MLP neurons of a small language model. Each row is named by its layer, matrix (gate and up: input weights; down: output weights) and neuron, and shows model dimensions 240-367. Each number is 128 + 24 x the weight over its row's rms, rounded and kept within 0 to 255. A neuron's up and down rows have the sign that makes its largest values positive.
After each neuron's rows, "fires on" lists the tokens most often at its 100 highest values on Wikipedia text that the model never trained on.

L4.gate1594 [121 141 142 101 116 119 138  99 103 126 121 149  82 142 120  97  91  94 106 147 138 146 122 172 126 148 130 123 121 112 128 135 109 114 121  95 135 149 103 147 200 171 169  96 113 156 138  95  82 107 114 139 119 140 142 148 157 170 121 153 122  92 135  75 136  94 123 150 136 141 103 130 157 138 175 138 156 154 162  87 114 167 149 150 109 120 163 116 108 162  99 138 107 131 107 115 109 159 133 133 169 127 135 133 126 152 138  91 117 136  97 144 115 129 102 127 122 131 118 126 104 109 115 133 118 131 172  97]
L4.up1594 [ 86 145 111 130 154  97 127  96 129 131 122 143 128 137 146 128 116  75 142 124 132 125 144 145 189 130 121 128 169 132 129 129 110 159 135 104 121 131 124 118 163 174 150  87 119 117 133 147 113 142 124 126 126 145 146 147 114 157 131 145 138 155 103 125 153 117  99 153 145 144 115 104 152 146 137 130 134 110 143 135 118 142 164 119 129 114 140 109 132 127 129 120 121 131  92 135 106 148 107 152 127 112 157 121 140 127 141 138 128 107 119 111 116 153 142 163 137 117 128 149  94 160 122 125 110 158 156 140]
L4.down1594 [109 148  92 149 142  88 138 134 115 131 186 113 149 162  78  90  92  78 178 116 146 140 124 121 122  99  79 116 137 136 140 108 130 135 107  96  98 138 110 105 159  99 127 141  92 144 148 108 115 111 149  91 130  95 145 139 109 109 165 109  79 116 117 113 130 131  79 123 114 154 145 130 115 135 148 162 120 108 140 137 128 174 156 172 131 119 139 133  90 168 107 173 106 146 148 125 165 116  95 117 125 137 155 149 110 109 135 166 119 121 158 128 140 168 118 149 109 172 151 134 146 136 116 139 131 155 136 103]
fires on: "\n\n", "Royal ", ": ", "- ", "(", "for "

L3.gate1480 [165  79 166 100 143  93 107 145 172 129 177 147 126 141 131 153 127 137 114 116 139 145 103 100 119 120 161  92 103 165 140 114 129  82 125 132  94 145 153 136 135 136 177 108 122 120 151 125 127 134 105 146  68  93 100 140 143 128 127 142 129 115 164 127 131 170 130 156 114 159 165 109 143 122 103 140 137 129 164 133 152 156 115 153  96 126  91 132 138 145  69 134 118 111 121 100 154 119 118 123  74 113 113 109  89 149 136 137 121 143 109 132 120 130 184 134 124 147 105 105 127 143 106 135 132 145  97 110]
L3.up1480 [ 69 123 141 172 180 123 126 110 111  73 106 105 125 127 102 124 117  72  83 152 165 113 112 128 158 128 124 139 102 132  92 145 115 175 116 102 178 133 135  83 165 123  94  89  72 176 145 121 143 101 163 116 143 164 128 123 126 100 160 101 158 111 137 100 129 113  96 110 124 101 169  98 104 105 109 151 142 114 124 115 114 116 109  86 128 127 121 150 143 121 131 149 119 143 105 120 158 171 133  85 149 181 152 129  97 177 190 138 125 114  89 147 124 116 146 127 136 146 166  99 143 102 104  99  96  99 146 123]
L3.down1480 [149 151 154 129 122 123 126 149 136 129 129 136  95 167 133 153 150 101 140 156 151 138 130 115  98 129 139 154 131 120 144 157 110 136 109 138 133 154 133 116 109 121 128 103 146 133 135 188 135 159 168 141 118 123 146 121 142  94 154 139 109 121 113 127 153  98 102 111 128 145 128 150  91 147  85 145 145  98 138 131 172  99 111 156 107 158 122 153 133  92  89 103 112 137 124 169 124 158 166 131 115 130 131 100 129 189 153 137  94 108  99 133  97  90 113 130 177 152 118  96  94 118  97  93 118  83 129 128]
fires on: "pro", "as ", "Pro", "pre", "International ", "played "

L4.gate100 [108 156 144 117 145 116  84 107 116 135 126  86 107 113 160 137 149 168  96 173 104 118  98 138 139 116  97 120 148 111 165 123 145 104 156 158 112  87 130  90 144 134 118 104 133 132 123 138 168  98 109 137 127 119 128 145 155 118  84 122 141  89 169 144 154 120 103 148 144 146 111 117 157 141  91 139  86 146  84 152 173 134 118 131 116  86 139 129  93 142 115 110 135 138 107 120 158 126 125 135 139 120 110 130 111  81 144 108 110  97 135 144  90 129 115  91 179 104 141 137 116 164 134 103 144 119 144 167]
L4.up100 [102 121 157 104 176 157 114  97  62 139 144 144 154 115 127 129 143 150  88 110 124 115 122 123 152 130 104 159 116 131 145 113 185 106 162  49 123 103 151 126 164  87 111 168 135 130 126 123 122 145 113 129 129  93 123 112 144 119 142  99 170  95 138 113 149 128 132 121 125 130 183 119 136 160  97 144 125 108 141 133 170 124 136 138 100 123  93 131 139 131 133 122 117 187 170 135 150 143 158 116 138  76 149 128 132 144 139 115 154 158 150 102 146 131 115  87 106  99 158 161 138 162 140 115 162 134 132 126]
L4.down100 [151 127 142 134 142 136  81  80 144 152 155 123 172 140 113 116 101  79 127 103 111 109 110 153 149 142 118 159 120 134 147 135 150 118  97 139  92 140 154  92 130 102 102 131 116 145 123 140  91 118 139 162 108 125 146 109 131 115 113 182 148 148 153 131 190  78 109 160 109 109 107 104 112 140 128 156 133 137 126 114 124 160 134 208 167 146 138 120 155 144 125 163 143 121 131 160 117 110 111 152 101 110 142 138 149 129 144 121 123  72 140 110 132 146 128 119 117 134 115 115 105 140 105 161 112 152 118 112]
fires on: "of ", "by ", "with ", "in "

L3.gate1477 [141 123 142 127 142 120  83 145 147 151 141 147 130 126 147 153 136 136 149 122 133 105 119 141  83 134 133 182 105 138  73 102 127 126 138 123 145 169 149 105 145 128 135 158 131 148 121 112 124 104 128 109  84 154 106 154 128  96 159 116  81 110 158 114 105 128 122 118 121 110 137 163 102 152 131 114 135 109 118 114 157  72 103 147  91 129 128 103 121 127 150 129 153 125 149 137 124 124 160 135  92 130 123 145 171 120 145 127 103 116 136 105 147 169  90 112  87 139  78 103 129 127 107 123 133 120 152 101]
L3.up1477 [114 116 163 177 142 103 127 157 144 111  83 114 126 127 130 125 117 140 138  94 168 118 109 125 123 131 125 118  99 180 147 133 102 109  93 116 128 113  75 160 121 139 143 133 130 159 111 131 146 134 129 135 163 150  92 167 143 146 131  78 108 120 175 112 111 154  99  89 143  68 150 143 153 148 125 117 131 137  86  89  97 123 104 119 128 138 133 163 127 145 120 155 107 143 117 136 136 122 148 126  90 146 170 138 121 109 106 157  91 117 138 127 130 126 140  91 127 123 140 111  78 113 137 107 113 111 130 111]
L3.down1477 [152 110 142 117 162 138  81 110 159 121  85 137 169 101 113  80 101 125 145 149 164 146 138 115 156 142 104 155 106 157 104 131  97 149  89  79 161 164 135 133 160  82 129 107 172 147 100 182  96 134 166 100 171 132 135 154 110 119 154  95 135 145 130 116 165 152 134 120 107 159 100 127 113 153 114 211 154 123 105 148 184 165 139 112 133 133 124 130 190 124 126 127 164 146 144 149 157 122 227 150 142  83 151 136 166 131 117 150 131 136 110 150 114 144 170 166 131 148 102  99  85 137 100 116 124 127 120 138]
fires on: "as ", "| ", "role ", "of ", "character ", "played "

L4.gate944 [132 128 170  79 176 146 104 155 150 104 136 127 107 156 116 164 105 117 139 121 118 143 147 139 135 131 168 131 100 114 143 103 158 129 150 146 139 114 127 117 119 121 165 137 126 106 107 152 161 159  99 155 120 137  91 161 117 148 136 115 107 109 103 113 152 107  58 109  96 179 145 120 140 172 124 138  97 123 181 173  92 143 106 104 127  93  87 134 102 142 110 124 123 156 159 120 106 165 143  94 137 136 114 136 110 110 105  94 132 117 139 119 119  99  97 147 119 125 111 169 148 136 124 122 112 172 131 146]
L4.up944 [132 105 137  89 141 125 110 147  88 130  94 105 148 162 137 136  96 125 120 139 136 138 127 145 168 119 131 143  89 136 157 133 155 121 179 141 163 161 123 136  96 134  73  97  98 155 159 156 154 135 183 115  79 115 116 101 147 148 113 113 193 125 142 139 115 169 108 110 128 164 108 137 134 154 167 135 135 129  88 136  93 120 123 120  92 167 160 101 148  77 131 123 116 150 142 130 124 122 126 140  81 131 142 130 121 117  94 116 102 149 143 165 117  86 133 149 110 148 145 175 105 102 145 133 128 138 152 111]
L4.down944 [150 107  99 128 135 166 116 148 106 136 152 126 160 132 118 114 123 147 117 155  91 162 114  55 164 160 102 147 108 114 136  98 150 153 149 131 160 143 135 145 106 151 121 107 146 142 154 127  93 124  95 108 119 162 112 115 122 136  71 141 116 161 134 177 161 148 108 112 112 161 118 133 150 130 141 133 121 132 142 105 132 162 147  99 139 139 118 139 168 108 140 120 121 112 125  83 133 102 165 146 104 125 113 165 142 109 149 148 149  54 137 125 110 112 113  94 163 114 167 110  91  68 178 131 129 110 153 137]
fires on: ": ", "/", "part ", "- ", "– ", "-"

L3.gate1232 [150 116 147 134 107 132 125 107 106 164 115 136 144  96 114 105 119  96  89 125 145 116 143 151 151 111 130  89 158 104 130 115 126 146 107  61 133  92 102 100  79 141 129 108 141 109 151  96 147 119 133 171 113 116 160 141 120 119  88 145  80 117 158 100 117 110 166 123  92 112  91 133 118 174 107 162 140 107 115 101 128  75 132 158 153 151 158 130 139  79 145 134 136 117 142 184 156 142  94 112 101 135 146  94  75  92 153 138  97 100  85 158 116 140 109 116  95 122 100 157 101 144 103 149 142  98  93  90]
L3.up1232 [127 123 140 142  94 124 119 139 117 135 121 129 138  98 141 127 116 167 158 160 134 122 178 114 163 124 116 136 108 136 118 140 132 149 152 114 122 107 113 120 129 155 120 131 125 156 107 118 118 102 129 110 161 131 145 120 106 113 179  94 112 108 115 146 153  86 107 153  88 159 102 147 118 101  91 114  93 175 142  69 138 128 140 117 113 120 141 139 113 116 130 128 114 145 115 117 140 126 100  79 127  99 130 109 108 163 172  80 171  89 170 103 116  73 155 128 136 172 142 167 141  95 139  99 118 129 144 143]
L3.down1232 [124 163 141 121 126  93 115 129 129 149 145  62 138 154 106 141 114 116 126 158 116 137 142  89 101 106  63 114 153 130 146 138 122 142 115 123 137 129 148 130 165 120  90 121 162 117 107 117 107 128 120 148 110  80 106 125 143 127 111 135 104 120 171 116 154 108 112 101 146 137 120  72 115  88 129 107  92 149  93 109 131 136 129 104 130 152 117 126 190 126 119  94 172 145 125 138 102 104 174 117 130 125 149 169 142 153 109 128 140  98 141 178 131 159 122 114 105 106 109 120 172 169 119 126 124 122  96 158]
fires on: "in ", "of ", "with ", "on ", "as ", "a "

L3.gate425 [142 116 142 142 134  98 116 142  88 149 118 126 114 146 155 183 104 145 114 150 165 128 128 142 134 103 114 156 116 162 111 135  87  95  97 150 156 128  50 118  91 134 129 164  99 125 130 129 149 113 114 105 122 131 126 142 119 137 129 103 111  86 115  91 153 160 105 164 105 104 118 125 163 145  96  92 118 197 130 135 103 131  92 120 131 175 189 139 131 100 143 128  84 141 105 146 136 123 116 105 111 129 103 127 130 114 115 129 111 101  92 138 108 131 140 117 123 112  83 116  66 133 154 111 120 129 105 108]
L3.up425 [154 151 106 139 132 103 142 104 142 163 126 110 126 125 110 135 126 144  96 169 104 130 128 153 151 141 127  95 134 128 120 100  97 127 149 183 143 128 179 130 120 141 114 153 123 164 131 172 127 100  80 168 124 145 121 179 151  96 126 151 123  96 138 104  98 124 146 132 154 155  88 105 132 155 103 161 146 103 144 143 118 122 117 136  85 127 169 116 126 116 157 136 116 114 144 120 119 161 149 152  98  85 162 111 175 120 121 163 124  79 150 149 126 119 128 126 155 140 117 117 101 132 132 135 123 125 132 154]
L3.down425 [110 157 109 162 147 124 109 140 138 179 185 142 115 145 134  90 112 123 166 141 115 190 155 147 137 153  92 120 125 108 121  62 107 139 106 144 150 143 107 171 153  99 138 144 105 179 180 135 178 144 142  96 135 101 128 129 161 106 104 133 117 102  95 139  82 100 139 115 119 148  90 128  91 132 118 192 148 136 134 127 160 122  92 139  93 111 136 114 139 147 128 124 145 145 123 116 163 174 177  83 154  75 130  85 135  79  75 130  96  93 136 111 147 176 142 132 162 115 140 127 119 167 129 173 159 139 118 107]
fires on: "\n\n", "played ", "- ", "appeared ", "ř"

L4.gate1637 [145 126  99  88 192  57 127 126 157 156 138 119 126 140  86 134 141 138 155 127  97 161 144 146 144 149 111  88 133 106 146 110 102 137 136  82 133 134 138  65 119 120 105 137 166 154 162 124 124 148 118 141 117 135 141  90 100 106 134 167 134 146 121  96 128 132 143 113 152 116  97 120 122 132 127 143  97 111 104  84 138 128 112 127 151 145 136 115 150 139 123 147  76 115 121 149 124 103 149 132 127 139 132 133 103 112 135 195 131 112 129  82 124 124  91  99 152 119 133 153 186 175 124 130 110  95 109 130]
L4.up1637 [139 137 154 113 134 148 100 132 124 134 134 167 160 129 125  83 123 108 119 126  96 109 138 130 104 116 135 147 128 167 124 116 110 154  96 136 119 102 124 145 118 146 114 118 121  98 129 159 134  89 167 127 143 125  86 169  82 176 118 135 123 118 124 144  99 151 133 156 143 146 109 107 130 116  94 126 126 108 175 104 124 110 170 109 140 126 125  73  85 145 158 129 150 113 109 138 138 137 131 144 151 135 162 123 136 116  86 119 130  70 141 128 126 106 167 112 141 110 170 132  82 116 109 152 157 151 114 123]
L4.down1637 [117 101 106 112 102 116 155 118 141 115 129 121 118 125 112 151 151 142 163 114 115 141 130  78 111 132 125  98 143  93 132  91 112 160 174 112 132  99 127 115 139 167 140 119 155 101 109 151 125 144 115 172 155 148 105 136 150 132 142 122 101  92 141  98 116 128  73  89 135  79  95  80 150  94 114 115 119 120 141 130 158  97 135 119  91 104 149 160 114 128 131 106 126  86 126 143 137 138 120 118  81 135 137 158 137 154  79  88 102 161 167 148 141 157 127 166 156 145 143 139  99 197 141 124 129 101 116 161]
fires on: "as ", "than ", "of ", "if "

L3.gate492 [145 131 140  87 181 168 142 137 156 164 165 128 122 134 123 110 146 138 124 117 135 131  95  90 133 110 125 114 162  92  79 161 149 138 184 123  92 136 134 176 148 116 128 133 149 150 139 125 106 138 102 179 146 129 102 159  99  78 115 175 109 131 146 145 146 143 139 126 154 125 120 131 132 125 151 114  79  93 136 112 125 131 118 111 137 109 145 150 166 136 119 157 162 111 107 167 129  95 103 161 100 147 136 128 141 103 118 128 122 134 147  93 155 148 145 146 125 158 160 113 119  95  90 139 132 131  80 122]
L3.up492 [158 110 105 160 150  96  94 128 122 131 167 158 120 144 131 101 138 127 171 106 109 115 105 144  74  76 160 119 139 108  96 152 117 148 129 129 129 150 155  87 124 164  84 168 120 146 139  98 124 101  98 125  92 119 136 120 141  70  78 116 104 100 135 128 119 142 121 103 135 127 138  91 128 145 117 150 124 103 152 132 134 142 114 135 107 114 163 161 156  73 132 121 195 141 117 150 147 110 140 153  88 102 133 136 151 116 138 119 162 135 126 150 139 109 132  94 167 162 107 155 147 185 132 120 110 118 103  96]
L3.down492 [145 146  65 172 102 119 129 134  93 114 144 133 155 126 144 159 101 123 149 107 145 139 146 113  85 156 161  93 152 138 135 139 120  59 153 117 104 175 123 150 114 124 131 107 122 115 106 120 156 130 136 143 153 110 125 113 150 115 113 124 143  73  95 104 122  92 150 125 130 139 124 133 138 155 134 130 130 129 145 111 171 165 111 138 129 119 117 141 143 122 155 136 141 141  96 126 163 152   0 151 134 113 148 127 104 129  84 122 170 131 114 134 175 126 147 143 101 130 152 139  91 139 129  81 137 103 100  93]
fires on: "(", "to ", "of ", "-", "votes ", "previous "

L3.gate954 [153 128  96 130 132 177 126 148 127 152 144 110 134  87 145 155 129 115 148 139 114 122 111 111 145 124 129 121 132 177 166 115 114 118 110 139 106 154 148  88 102 114 121 166 106 113 153 128 136  82 129 130  96 117 116 136 103  94 108 139 144 140 144  83 183 102 116  98  88 135 126 134 145 134 123 188 130 108 156 140  95  85 119 140 123 113 147 117 134 187 122 121 152 141 128 135 147 176 120 122 120 107 166  89  90 130 126 152 120  41  94 139  98 135 114 114 158 164 166 151 117 113 121 151 130 141 108 102]
L3.up954 [ 87 105 105  91 149 115 166 146 118 160 173 121 114 116 178 113 100 126 135 146 114 118  84 131 179 115 122 133 132 161 180  87 134 152 129 115 150 115 129 126 106 168 122 158 125 158 144 101 126 111 127 105 120 136 115 118 106 138 162 136 133 178 133  78 123 144 151 132 108 118 128 130  96 144 130 155 143 123 146 140 147 122 143 142  97  98 136 145  96 146 127 128  84 150  98 119 147 148 163 118 150 105 130 117  97 190 140 126 153 114 104 133  85 157  81 157 154 161 151 142 121 155 130 110 122 113 116 135]
L3.down954 [114 144 115 163 125 121 134 123 113 152 168 145  91 212 142 151 141 149 176 119 132 179 145  53 143 195 125 158 135 163 146 116 146 109 113 121 122 111 121 115 162 136 135 114 117 106 109 119 107 141 131 112 158 108 117 152 129 131 125 130  96 133 135 152 133 123  95 119 144 103 104 139 130 126  92 112 104  78  99 136 129  82 155 132 148 153 141 138 130 119 158 113 161 117 174 109 131 134 227 121 167 191 148  96 114 130 114 114 124 118  92 156 117 160 152 120 139 151 120 128  89 134 126 171 158 133 118 141]
fires on: "- ", "–", "| ", "said ", ": "

L3.gate149 [ 88 117 128 146 116 161 134 149 152 130 126 136  99 159 104 136 116 109 137  92 101 154 124  94 103 144 195 153 122 136  96 153 124 111  97 133 154 110 156 116 123 125 147 115 107 132  74 129 115 135 131  62 115  95 118 125  93 149 161 124 106 126 129 136 129 167 187 123 167 112 118  96 162 151 166 130 120 129 131 113 150 108 112 151 131 182 127 175 166 118 132 110 140  99 127 134 121 110 131 126 115 123 167 125 142 135 135 137 166 123 117 139 128 124 144 111 107 117 101  96 173 164 159 116 122 118 125  97]
L3.up149 [103 127 113 156 143 117 203  90 142 134 151 156 111 148 138 146 128 117  95 126 143 158 141 161 117 122 138 146 106 128 150 142  90 140 139 106  92 134 121 120 161 134 163 122 172  89 106 140  82 108 145  76 163 118 147 100 109 150 131 129 131 130  58 145  80 141 159  76 153 121 147 161  90 149 125 113 107 152 139 111 128 124 107 114 140 134  86  76 122 101 111 113 124 129 126 123 127 142 127 134 147 114 109 114 140 156 138 149 156 138 148 111 141 118 142 123 168 109 132 130 105 140 131  99 140 122 117 131]
L3.down149 [ 86 128  92 129 114 151 147  72 111  98  99 153 112 139 145 151 126  99 111  79 132 179 149 125 101  88 116 175 129 116 111 142 102 121 131 123 153 154 106 122 167 110 150 143 154 146  55 176 111 150 119 118 105  99 115  91 120 134 123 127 103 134 159 145 117 160 114 115 118  95 131 122  95 136  77 101 114 107 152 102 126  98 108 103 152 146 130 148 147 115 126  97 137 149 159 172 122 125 175 125 135 148 114 174 122  91 127 112 158 142 103 141 146 139 145 153  92 106 138 150 124 124 134 110 136 121 143 170]
fires on: "to ", "| ", "and ", "or ", ", ", "-"

L3.gate970 [ 89 110 146 118  82 143 134 133 159  63 113 122 129 133 127 126 172 137  89  84 118 142  87 143 159 105  90 126 120  98 123 122 114 141 114 140 111 187 137 123 103 156 158 138 139 162 108 108 127 143 123 146 114 109  88 123 133 102 147 102 125 147 137 123  94 108 141 105 132 129 163 168  86 110 150 139  84 103 112 124 107 131 128 136 138 126 142 137  99 125  99 138  76 103  92  91 122 129 154 109 101 103 109 107 101 127 115 140 112  96 145 130 106 132 147 122 130  93 154 175 139 122 107 124 148 150  92 106]
L3.up970 [ 95 121 115 104  89 164 125 147 138 138 134 173  98  92 123 136 136 140 113 128 132 135 150 155 165 124 161 131 141 124  85 108 146 112 118 123 155 128 125 151  94 142 117 145 158 118 107  79 111 173 123 135 159 132 112 110 106 117 124 135 104  82 122 126 110 120 134 153 119 129 112 138 118 168 115 133 146  89 111 102 146 138 128 137 128 155 145 110 112 128 166 160 185 106 123 107 147 138 151 129  82 128 126 124 144 130 141 116 122 136 156 163  78 139 139 117 132 115 141 194 152 158 135 113 155 140  96 129]
L3.down970 [137 137 120 133 111 100 144 148 127 143 113  92 116 121 129 107 162  91 130 135 122 121 126  94 162 142 109 176 109 123 125 153  95 117 128 107 142  89 107 175 122 139 131  78 126 143 137 109 127 145  87 145 115 102 113 159 128 150 106 109 124 100 145 135 107 134 107 112 106 103 127 139 111 117 130 165 152 114 116 107 150 145 134 113 119 110 164 129 134 115 138 175 154 113 104  91 161 107  82 130 144 138  87 139  78 137 116 169 154 149 137 156 148 115 142  80 136  76 151 135 144 147  62 130 123  99 125 135]
fires on: "to ", "reached ", "of ", "reaching ", "reach ", "established "

L4.gate10 [121 112 110 153 126 122 124 131 196 110  77 110  97  89 139 130 142 124 143 118 129 135 121 136 148 127 115 154 120 109 102 113 130 108 158 114 165 142 105 151 103 114 177 194  87 154 105 132 133 138 121 133 115 138 152 134 121  97 135 156 149 127 131 146 155 141 118 106 129 118 134 118 168 149 140 128 170 140 124 114 139 132 120 133 166  99 139 105  90 137 108 129 136 125 151 129 105 123 124  92 131 114 127 139  78 134 105 110  90 136 158 131 141 121 160 170 138 139 129 122 128  88 126 149 139 119 156  94]
L4.up10 [124 118 117 107 151 157 118 155 138 126 163 126 115 138 128 133 124 118 117  85 129 139 124 163 126 127 130 125 115 142 112 119 121 121 147 112 169 128  92 134 155 120 136 152 101 159 122 138 119  95 115 109 145 115 159 131 116 123 110 158 172 102 134  97 131 111 116 124 114 117 122  84 146 143 127 121 117  70 107 150 133 122 124 136 137 137 128 101 131 117  76 135 126 143 132 182 153 143 163 111 125 114 144  81 106 150 102 127 119 120 185 146 113 146 113 146 125 112 156 153  89  76 112 139 148 118  99 122]
L4.down10 [119 167 108 112  92 165 119 103 136 132 122 130 140 118 161 120 172 137 102 114 102 105 160 131 138  82 115 139 123 174  79 158 135 128 112 109 124 118  88 159 134 121  86  54 137 146 109 126  76 109 123 140 116 102 161 136 165 150 107 129 110 126 119 132 168 137 148 135 106 162 105 122 139 105 139 129 135 115 102 145 139 114 144 117 116 143  95 138 107  54 117 131 143 124 141 159 130 117 132 132 146 125 133 104 130 176 117 139 143 126 119 108 142  85 174 124 130 133 139 126  85 104  98 127 109 110  92 136]
fires on: "Mar", "of ", "established ", "founded ", "formed ", "ar"

L4.gate1692 [190 118 100 102 112 102 130  50 169 108 183 158 125 141 124 147 104 133 144 165 135 198 128  88  91 159 146 101 142 149 110 125 102 105 141 131 102  88 155 119 113 112 106 154 107 144 102 121  75 132 140  83 136 131  71 153 141  71 119 139 101 156 145 122 100 138  88 127 163 128 165 113 148 150 113 163 136 159  83 139  94 122 141 117 134 126 138 135 114 156  98 104 107 103  95 123 127 127 134 107  95 126 170  93  94 109 135 124 136 105  99  63 148  91 109 134 108 136 126 108 142 148  99 126 128 145 104  88]
L4.up1692 [112 151  62 128 140  94 127 124 125  95 156 135 146 143 155 150  96 125  93 108 128 164 145 179  87  85 161 139 162  99 147 137 116 141  98 130  98 102  86 119 143 156 109 115 124 126 125  99 167  75 161 156 139 113 130 123 103 132 103 141 117 157 128 109  74 185 137  91 123 118 104 100 159 148 155 171 138 127 157 115 152 104 101 129 123 102 117  90 121 121 141 106 176 145 135 143 158 118 126 146 161 122 119 106  67 120 102 151 131 120 126 162 175 131 122 142 133  95  96 113 122 138 119 107 114 170 114 150]
L4.down1692 [149 122 134 100 133 106 146 155 112 147 118 157  94 104 152 144 139 138 109 120 115 142 131 134 108  69 122  96 132 109 125 142 120 167 122  94 127 141  91  88 164 147 107 104 107 127 111 144 113  89 129 114 109 139 117 117 111 135  88 131  87 129 135 110 145 157 115 110 122 108 145 149 166 139 138 145 138 140 103 125  98  99 118  94 130 118 108 124 147 148  88 118 178  93 139 132 105 140  88 139 164 135 105  81 122  82 186  81 118 123 110 142 157 136 130 140 107 149 108  86 148 138 130 137 107 154 128 138]
fires on: "| ", ":", "–", "; ", ".", ", "

L4.gate1860 [129 166 119 100 126 177 106 172 136 134 144 123 131 123 128 122 151 120 144 129 110 103 127 140 150 124 138 101 174 128 130 120 155 134 152 165 107 107 141 134 124 129  76 142 145 172 145 106 121 147 125 109 108 144 149 134 150  99  76 149 104 177 118 171 131 122 138 108 125 164 135 122 136 157 140 101 112 128 149 122 104 138  99 136 171 166 105 147 116  86 139 150  95  96 121 140 111 105 139 143 155 133 126 115 157 149 133 154 132 151 106 179 127 122 164 139 132 120 147  99 140 108 141 118 125 134 125 101]
L4.up1860 [131 112 153 132 129 140 110 107 179 126 160 129 143 112  89 112 149  63 139 106  96 153 120 132 164 118 135 131 132 140 151  96 134 126 148 156 119 149 121 142 171 143 105 121 120 148 146 156 135 152  94 125 167 156 129 135 125 143 144 171 153 185 101 148 113 131 140 125  85 167 151 134 110 150 115 130 128 140 113 129 206 156 114 137 145 115 106 127 132 147 124 127  76 104 166 105  88 134 139 136  84 123 131 149 118 140  79 128  96  75 115 149  98 119 131 171 101 119 132 128 121 124 139  71 134 147 144 130]
L4.down1860 [ 83 133 121 132  92 133 165  96 142 108 147 125  99 150 113 109 186 113 134  80  87 142 119 145 139 108 147 139 123 140 168 108 176 153 121 154  85 147 132 146 126 122 105 120 158 144 110 124  97 130 140 140 122 134 120 140 110 152 122 112 132 184 136 138 144 124 187 181 124 141 145  63 152 131 114 137 117  95 139 149 182 102 111 142 112  90 111 144 120 126 148  88 123 119 145 140 122 148 193 170 181 127 105 101 156 106 121 126 167  99 120 177 132 134 127 179 142 114  95 109 112 106 159 108 149 112 131 134]
fires on: ", ", "- ", "| ", "k", "ir"

L4.gate870 [146 129 117 106 122 116 118 125 126 145 105 123 117  80 123 131 165  67 172 131 115 108  81 131 131 132 136 109  90 155 158 107 119 149 139 121 149 153 141 128 158 126 137 157 105 162 152 107 169 140 151 119  78 124 126  96 143 162 132  97 130 159 137 140 187 135 120 119 120 126 142 124 142 163 112 102 134 102 120 142  94 149 106 130 141 126 127 131  98 110  97 119 116 137 108 120 132 136 129 115 128  84 135 154 130 180 137 100  54  95 170 120  70  77  96 127  81 113 149 122 135  84 150 122 135 116 125 113]
L4.up870 [140 145 114  87  98 106  95 121 109 133 165 116 103 144 103 141 134 107 129  94 142 142  94  79 140  68 112 120 131 140 168 120 130  95 113 111 160 116 125 117 129 122 141 122 132 176 126 134 142 174 131 134  77 134 130 134 115 161 114 128 147 162 125 117 124 163  98  95 112 168 126  49 127 125 139 120 148 138 141 126 126 140 138 128 131 157  93 166 133 116 112 116 111 160 140 140 123 139 129 124 119 138 109 109 123 120 160 147 132 146 168 101  64 115 131 171 116 147 179 144 108 139 117 108 122 127 121  93]
L4.down870 [102 105 175 122 120  94 159 154 135  91 160 145 123 177 124 114 111 115 140 137 101 137 144  99 148  83 103  92 130 138 130 134 103 129 137 144 106 117 126 114 104 174 107 118  81 144 107 154 111 140 159 133 191 165 145 111 155 127  99  98 142 144 131 112 144 148 171  73 155 158 123 147 131 195 109 174 146  77 129 104 125 134 129  89 121 135 101 106 180 133 145 103  68 126 128 117  99  70 195 123 158 141 123 121 171 131 136 136 145  90 133 123  88 117 109 142 120 111 126 127 150  71 126 160 123 115 120 158]
fires on: "– ", ": ", "- ", "record ", "| "

L4.gate857 [139 147  90 143 147 158 163 120 166 129 143 153 104 131 153 157 178 142 104 144 159 147 115 163 112 102 159 135 139 124 155  97 134 129  95 140 106 120 143 143 129 133 139 109 123 138 138 106 121  84 133 106  89 103 110  96  89 152  77 174 154  94 177 138 129  93 105  71 109 137 118 104  84 116 123 129 132 142 109 106 133 117 121  87 140 125 108 180  63 118  89 127 125  85 155 155 157 156 128 136 100 142 133 119 146 125 118 142 126 126  89  86 120 124 132 112 120 120 118 155 140 147 119 121 159 137 141 138]
L4.up857 [143 132  92  98 110 136  95 142  93  94 192 119  99 104 110 109 109 101  96 104 150 120 102 143 133 111 146 141 152 152 171 117 143 157 149  95 128 105 146 147  99 142 105 137 138  70  92 117 121 119 104 109 103 122 147 109 126 159 134 112 124 124 117 160 162 133 113 137  74 152 151 110 133 106 135 110 142 112 140  78 151 101  94 120 133 153 125 129  74 104  99 138 160 127 151  96  85 119 126 148 159 139 149 150 120 181 107 153 111 157 113  97 130 119 102 147 116 172 159 145 147 158 142 127 138 106 138 125]
L4.down857 [156 137 118 130 155 158 181 113 155 125 149 101 117 124 131 115 131 126 132 130  84 180 124 112 152 154  80 102 111  84 138 151 113 110 165 157 162 121 141 101 146 115  94 147 151 146 110 154 128 140 152 138  91 134 161 114 133 139 100 139 162 136 111 139 113  99  97  88 167 164 134 140 123 150  81 143  84 131 154 144 157 140 126 159 159 105 107 146 141 151  87 109 130 121 118 143 108 121 133 129 102 150 161 106 107  84 162 132 151 121 119 129 117 138 111 119  92 142 113 100 124 136 119 109 104 126 136 103]
fires on: "with ", ". ", "by ", "features ", "between ", "where "